MLP neurons of a small language model. Each row is named by its layer, matrix (up: input weights; down: output weights) and neuron, and shows model dimensions 96-159. Each number is 50 + 15 x the weight over its row's rms, rounded and kept within 0 to 99.
Before each neuron's rows, "fires before" lists the tokens most often just after its 100 highest values on Wikipedia text that the model never trained on; "fires on" lists the tokens most often at its 100 highest values on Wikipedia text that the model never trained on.

fires before: "-", " 1", " ", " 2", " were", " 3"
fires on: " |", "\n", " there", "|"
L9.up482:31 29 47 28 44 46 46 44 26 40 36 59 36 57 59 46 47 62 52 59 49 38 25 39 56 76 46 35 44 28 41 68 45 56 46 79 69 29 32 59 32 92 57 49 20 56 63 36 41 72 52 65 71 62 63 67 47 39 38 40 28 43 63 52
L9.down482:55 53 71 47 71 47 72 27 33 40 18 74 36 36 62 51 43 61 64 54 29 40 61 36 59 54 65 43 59 34 65 64 33 71 47 32 34 45 58 65 30 51 52 39 34 63 36 68 59 27 60 44 77 55 56 67 48 61 40 45 49 69 39 58

fires before: " a", " the", " of", " well"
fires on: " as", "As", " to"
L2.up1269:41 54 49 50 50 65 47 63 58 48 46 21 62 62 69 57 33 41 53 30 43 25 37 47 72 48 39 49 61 70 32 61 59 60 33 44 73 47 62 44 31 62 56 46 41 51 48 50 55 46 34 52 50 36 58 62 52 52 59 56 61 51 36 31
L2.down1269:46 57 49 53 37 64 48 85 77 46 51 38 51 37 41 35 41 28 46 30 70 31 46 34 54 37 49 57 67 57 40 55 21 46 33 36 55 59 30 28 63 46 43 33 37 66 52 43 60 60 32 51 52 32 50 63 37 78 40 72 44 38 57 39

fires before: " ", "\n"
fires on: " |"
L9.up162:97 39 68 67 27 49 65 73 55 40 46 53 49 25 44 45 68 54 54 43 56 64 50 22 41 28 40 04 58 40 46 73 51 54 47 63 36 63 54 78 47 43 54 61 42 43 39 37 52 44 39 62 46 25 25 69 47 80 49 57 75 68 55 61
L9.down162:58 48 59 64 60 41 58 59 48 43 54 49 40 75 59 71 67 17 69 42 27 21 55 63 08 38 43 00 31 48 29 62 41 71 38 54 59 44 45 62 61 64 47 36 52 59 25 42 70 46 72 64 61 68 56 63 66 65 64 60 65 50 35 62

fires before: "\n", "-"
fires on: "\n", "."
L2.up1152:52 52 42 56 55 52 27 71 28 51 51 43 56 55 41 44 59 78 52 89 71 32 46 35 21 44 37 45 70 77 85 44 50 58 33 28 48 51 73 37 63 51 47 45 55 56 50 32 50 44 23 44 63 20 64 46 64 60 17 53 52 13 59 52
L2.down1152:52 67 46 52 64 40 56 29 43 47 72 85 48 36 53 48 39 27 62 68 88 64 67 43 42 62 67 50 43 36 48 51 58 49 52 42 12 56 38 31 01 60 50 41 18 29 28 61 27 21 54 66 47 71 40 45 37 42 53 81 59 69 48 68

fires before: "-", "|", "\n", " "
fires on: "\n", " career"
L8.up132:39 47 44 57 46 23 44 38 43 60 52 48 69 80 67 41 67 50 41 37 51 67 82 53 37 47 33 56 48 50 37 54 37 22 28 33 72 36 47 72 23 41 32 18 45 66 35 84 68 79 43 40 61 54 58 38 30 58 58 57 39 46 32 59
L8.down132:51 44 70 39 67 50 39 22 60 81 49 61 37 50 83 58 56 73 49 47 51 57 52 50 65 65 38 63 33 57 16 58 43 53 40 80 98 41 46 50 67 58 39 43 41 54 59 72 55 46 68 40 76 64 37 59 39 45 52 35 41 87 41 57

fires before: "\n", " "
fires on: " |"
L8.up888:45 48 62 47 44 57 30 56 52 37 63 56 49 46 44 45 36 78 70 98 31 59 66 36 22 49 35 00 86 55 34 72 85 41 47 62 52 48 26 61 71 45 73 51 31 49 48 53 44 59 64 54 45 54 45 62 43 31 20 51 29 22 46 56
L8.down888:55 30 73 63 26 17 60 65 38 46 32 42 50 43 75 68 70 44 52 84 44 65 54 69 15 54 46 38 34 53 42 72 71 48 33 45 41 66 48 68 38 33 56 42 53 83 42 52 50 56 33 63 37 32 46 46 46 83 48 86 44 48 63 45

fires before: " as"
fires on: " such", " ", " well", " include", " are"
L10.up1270:38 65 33 39 23 52 30 64 46 66 37 45 56 30 42 58 37 73 67 71 43 40 52 61 48 63 63 26 41 66 62 54 66 39 61 59 42 19 14 33 64 64 20 45 24 57 25 30 28 49 43 35 56 57 34 64 37 63 37 59 62 69 54 48
L10.down1270:57 73 57 69 49 51 56 62 58 58 38 32 55 40 56 00 83 47 48 30 55 42 32 44 53 37 28 27 82 77 37 61 55 53 53 69 43 51 40 63 38 64 54 48 68 40 37 60 29 78 72 62 51 56 42 47 56 61 83 46 61 43 58 53

fires before: "-", "\n"
fires on: "\n", " |", " (", "."
L9.up158:41 15 34 72 52 47 56 49 41 70 49 68 40 54 56 38 63 64 33 58 59 58 60 33 19 51 39 51 38 49 29 77 58 51 52 50 35 56 27 63 42 39 76 65 63 43 40 28 59 75 45 69 65 28 47 51 44 30 51 54 33 34 47 57
L9.down158:34 33 60 66 44 27 79 28 37 35 71 79 35 47 65 49 43 45 38 70 33 64 62 45 27 74 64 57 57 39 69 48 53 61 29 56 65 77 51 45 39 24 40 42 37 13 47 92 59 42 31 91 61 72 86 77 55 57 40 44 33 52 52 55